From a checkpoint of a small transformer trained on Wikipedia: 2 heads of 64, 252M tokens.
MLP neurons of a small language model. Each row is named by its layer, matrix (up: input weights) and neuron, and shows model dimensions 16-79. Each number is 200 + 40 x the weight over its row's rms, rounded and kept within 0 to 999.
Before each neuron's rows, "fires on" lists the tokens most often at its 100 highest values on Wikipedia text that the model never trained on; "fires after" lists the tokens most often just before its 100 highest values on Wikipedia text that the model never trained on.

fires on: " The", "\n", " This"
fires after: "\n", ".", "=="
L4.up414,175,240,206,188,172,182,212,206,220,226,185,232,183,192,191,150,207,185,220,184,170,244,331,222,188,193,249,201,194,139,242,204,295,221,214,233,153,242,236,191,193,192,162,178,168,118,202,230,231,163,242,181,250,163,211,190,198,220,202,263,184,155,240,206

fires on: " also", " and", " as", " but", " then"
fires after: " is", " was", ",", " and", " served"
L6.up666,262,195,120,197,150,170,201,210,236,188,229,165,214,185,229,219,207,173,102,161,226,250,218,219,245,152,272,218,168,227,220,124,151,218,256,202,165,147,211,170,238,217,155,176,148,205,196,220,253,162,147,139,215,176,194,233,145,241,153,177,277,262,242,167

fires on: " 5", " 6", " |", " Al", " 10", " 7"
fires after: "|"
L6.up437,191,210,179,215,172,141,206,161,268,182,246,180,227,136,183,231,191,273,191,255,207,213,155,180,178,206,233,285,184,183,189,185,282,150,219,163,216,203,157,265,177,180,146,203,262,188,252,132,171,227,128,263,253,201,200,188,184,235,235,205,181,198,197,250

fires on: " with", " –", " |", " by", " in", " on"
fires after: " |", ",", "s,", ";", " and"
L3.up242,169,170,269,159,260,126,219,181,199,177,171,175,206,191,218,158,236,234,185,154,204,262,192,172,253,229,139,208,192,184,195,106,199,207,207,196,182,232,177,135,241,193,108,196,139,166,216,185,282,160,101,232,217,239,248,214,154,267,188,186,208,262,262,216

fires on: " first", " last", " top", " next", "ither"
fires after: " the", " The", "The"
L6.up714,222,197,172,287,264,173,197,242,301,187,186,166,322,229,223,224,205,205,176,152,204,255,233,151,244,150,150,204,203,188,233,192,204,168,164,250,274,161,169,186,151,209,226,190,240,165,234,206,275,213,156,172,300,170,171,270,296,208,256,219,209,114,173,216

fires on: "\n", "/", " family", "w.", "\"", " $"
fires after: "\n", " the", "w"
L8.up539,161,204,120,188,156,123,206,122,189,225,285,149,244,257,228,168,248,181,203,125,203,246,249,182,205,127,173,260,229,139,227,176,162,151,187,147,219,161,212,206,213,136,167,192,172,190,206,151,194,177,159,286,223,199,200,256,247,200,206,236,149,192,162,237

fires on: " |", " to", " can"
fires after: ")", "/s)", "L)"
L4.up780,208,175,257,175,212,166,153,173,161,157,124,182,207,218,240,210,262,176,252,179,256,207,257,208,234,186,170,202,173,192,255,132,246,203,220,149,156,90,228,215,195,246,174,247,256,174,260,159,199,105,161,261,279,182,170,198,186,231,154,165,243,233,207,240

fires on: "|", " |", "-", " For", "=", " of"
fires after: "\n", " (R)", "u"
L8.up556,229,188,242,233,227,168,265,136,185,145,243,203,272,206,175,208,199,183,164,152,294,216,230,225,311,219,259,222,117,207,219,141,176,241,163,163,228,156,137,181,304,273,279,204,187,181,186,225,207,151,208,273,259,200,192,198,205,240,237,276,168,206,242,211

fires on: "T", "D", " of", " 1", "F"
fires after: "\n", "|"
L4.up260,219,183,213,194,239,248,239,182,159,214,213,127,217,201,166,139,205,251,160,209,234,213,183,254,188,227,144,206,255,228,195,207,226,202,197,173,176,212,171,317,163,178,186,255,172,177,226,195,171,249,137,211,224,185,245,208,178,236,194,329,174,198,201,205

fires on: " and", " as", " Website:", " with", " it", " in"
fires after: ",", "-", "s,", "ed,", "ing,"
L3.up29,226,136,165,120,194,234,175,161,202,187,172,189,215,237,210,214,192,153,139,141,230,244,266,178,277,163,183,258,233,147,221,191,154,192,163,216,266,182,164,225,211,206,173,122,122,132,179,200,275,139,105,246,200,221,204,285,157,226,254,181,238,229,206,220

fires on: "|", " |", " of"
fires after: "\n", " Win", " throw"
L6.up849,181,174,228,195,134,123,200,146,171,185,280,146,278,202,180,149,232,159,199,159,249,217,254,262,185,180,166,246,84,202,203,190,198,222,244,142,195,129,130,224,170,193,134,191,190,185,228,139,207,186,155,178,224,121,226,168,179,206,237,279,233,110,210,206

fires on: " |", "a"
fires after: " ", " 0", "a", "%", ")"
L6.up197,262,208,172,213,104,211,222,243,167,217,175,195,239,162,296,180,168,233,256,203,223,229,187,221,208,156,242,166,157,268,283,170,179,294,258,202,243,127,208,217,240,241,199,269,148,208,205,231,193,100,245,179,182,186,250,201,131,209,231,173,272,195,203,278

fires on: " |", " of", "-", ".8"
fires after: " 0", " ", " all"
L4.up985,202,165,143,142,204,218,156,249,319,219,228,208,205,196,167,181,206,222,193,233,160,235,163,313,194,243,187,209,198,186,168,120,236,154,180,225,187,223,224,151,287,174,149,187,166,152,249,194,197,217,208,193,210,146,188,224,233,234,183,263,151,158,264,294

fires on: " series", " club", " show", " station", " school"
fires after: " the", " The", " a", "The"
L4.up726,243,195,174,235,152,170,197,192,287,224,192,257,263,140,163,175,292,252,184,114,191,211,247,173,282,135,149,211,239,154,198,122,179,166,161,230,253,158,151,184,271,225,187,225,176,138,229,149,296,163,181,202,242,168,267,167,205,244,227,213,255,213,264,283

fires on: " a", " also", " in", " of", " with"
fires after: " is", " was", " part", " are", " were"
L6.up246,204,194,270,201,221,150,215,174,178,166,226,153,193,211,256,191,224,214,110,164,246,283,156,139,220,142,129,176,79,157,217,117,158,172,237,179,216,135,175,187,175,207,158,140,181,186,168,147,274,136,119,224,159,234,170,248,204,219,200,173,156,213,216,235

fires on: " Star", " band", " way", " group", " War", " crowd"
fires after: " the", " a", " The", " |", " an"
L3.up511,161,236,178,215,146,224,216,182,240,194,221,256,265,176,173,270,217,225,210,218,259,183,117,213,191,166,214,170,205,131,232,124,166,217,199,233,275,206,120,186,190,241,143,183,219,214,167,174,263,166,189,229,259,183,222,249,241,199,155,220,265,229,170,219

fires on: "\n"
fires after: "\n", "-", " 1987"
L6.up260,162,154,182,213,229,136,223,142,167,221,266,190,243,237,230,232,188,169,239,212,225,219,202,167,242,172,148,267,217,131,198,159,249,206,197,114,213,254,152,209,251,165,172,137,197,182,209,127,255,265,87,242,171,253,196,216,199,269,176,261,168,227,256,201

fires on: " some", " one", " also", " member", " either", " each"
fires after: " was", " were", " a", " is", " in", " are"
L6.up596,232,111,134,260,191,210,159,202,184,223,207,246,209,145,219,263,208,195,249,228,195,279,191,235,228,144,155,204,184,196,193,156,167,231,234,132,148,232,153,217,254,229,204,216,205,116,166,199,231,209,190,196,235,177,221,256,218,157,162,213,239,236,249,218

fires on: " |", ":"
fires after: " ", "\"", " 192", " 12", " –"
L8.up1017,187,155,125,268,222,118,183,237,230,236,216,166,303,200,238,252,280,169,218,184,219,239,224,211,167,174,137,179,222,157,202,243,258,235,232,155,225,278,175,161,176,160,156,159,268,141,199,213,281,158,203,270,227,186,187,172,212,234,165,235,187,234,243,207

fires on: " |", "ib"
fires after: " 0", " B", " 1", " 2"
L3.up176,164,232,158,209,164,177,186,292,276,161,168,177,219,208,196,224,308,225,225,193,184,218,185,123,241,179,165,245,194,225,156,250,156,216,192,250,230,158,243,138,228,210,209,219,259,197,238,166,226,173,210,208,184,192,189,156,259,143,217,211,213,202,238,206

fires on: " |", "===M", "|---|---|---|---|---|---|", "==M"
fires after: "\n", ".0)", ".1)", ".9)", ".4)", ".3)"
L4.up257,155,207,263,180,203,205,199,187,219,214,200,155,165,227,175,140,167,192,170,277,187,226,261,187,139,217,201,210,163,150,169,253,244,211,159,174,215,96,174,206,171,192,258,254,194,175,232,247,243,192,170,169,197,195,255,215,239,244,249,233,194,225,211,238

fires on: " |"
fires after: " 0", " —", " ", " 1"
L3.up171,202,230,259,203,223,139,183,269,238,199,183,160,176,156,125,139,245,268,177,175,156,188,167,173,193,226,204,182,171,166,168,123,217,228,174,277,224,183,193,164,209,178,288,195,219,208,225,185,172,180,203,179,159,212,212,201,203,246,178,178,192,197,250,209

fires on: " |", "\n", "|", "==C", "==S", "==F"
fires after: "\n", ".1)", ".6)", ".0)"
L4.up108,163,184,245,211,184,208,235,136,133,196,192,152,240,138,179,193,221,240,223,249,181,305,195,211,152,224,199,207,194,226,260,243,212,219,208,170,187,169,271,246,152,205,209,170,182,82,185,176,213,193,206,242,268,197,217,213,180,243,149,198,216,178,212,205

fires on: "C", "\n", "c", "th", "A"
fires after: "\n", " un", " d'", " dis", " \""
L4.up591,203,233,132,162,179,125,243,152,229,168,220,218,241,155,151,191,208,256,161,246,206,230,216,163,175,178,194,198,147,153,258,228,237,170,221,166,190,182,215,267,235,166,164,247,212,147,164,164,256,188,184,199,297,194,227,202,249,177,225,215,186,193,222,230

fires on: "-", " m", " of", " •", " p"
fires after: "\n", " regulation", "-", " cur"
L3.up633,195,205,190,146,272,255,205,182,131,203,235,142,225,179,262,177,213,182,227,231,143,241,217,237,164,220,130,241,151,222,207,190,246,206,276,166,156,146,197,277,242,204,206,221,212,182,216,208,195,192,137,249,239,204,179,203,183,254,215,172,185,192,192,203

fires on: " 0", " |", " 1;", " 0;", "'", "\n"
fires after: " |", " 0;", " 1;", " 2;"
L4.up284,185,175,220,222,175,141,191,248,260,146,243,192,201,220,171,204,185,187,180,195,170,227,132,206,250,138,225,220,113,151,199,130,217,228,202,184,217,108,173,157,186,189,222,178,155,211,170,186,220,219,185,188,153,245,211,181,183,175,218,125,130,186,284,231

fires on: "==", " of", "\n"
fires after: "\n", " Faculty"
L8.up611,210,202,219,288,263,195,213,175,242,151,183,142,260,264,236,197,252,265,254,193,251,234,217,256,191,156,173,166,221,236,211,264,225,282,233,213,142,202,204,176,179,214,139,151,182,158,234,170,286,210,210,234,163,235,174,211,212,193,164,194,167,244,210,147

fires on: "\n", "ant", "ed"
fires after: " |", " F", " Se"
L8.up647,231,266,294,218,125,173,234,226,236,179,226,306,207,233,157,194,232,221,196,220,154,221,133,215,185,178,175,146,215,240,230,106,171,258,215,155,176,146,171,229,157,198,136,208,128,212,201,194,137,179,201,213,134,237,235,203,172,170,153,155,252,224,217,220

fires on: " also", " usually", " l", " often", " then", " only"
fires after: " was", " is", " were", " are"
L6.up315,233,178,194,208,283,175,190,133,151,199,201,208,247,241,165,248,239,139,168,279,206,266,213,185,190,177,220,221,203,140,232,100,178,164,270,188,179,185,146,250,221,251,178,166,223,161,191,233,207,222,189,281,202,108,171,224,178,164,178,208,168,232,204,202

fires on: "I", "L", "E", "D", "N", "M"
fires after: " P", " (F", "C", " (P", "M", "V"
L4.up579,218,191,174,259,183,181,165,194,192,188,216,202,210,188,218,183,242,212,116,205,237,211,221,202,208,195,191,161,138,211,154,209,147,184,172,258,236,160,174,233,200,244,188,167,206,202,234,175,180,195,224,242,197,152,192,286,292,272,219,292,283,212,167,276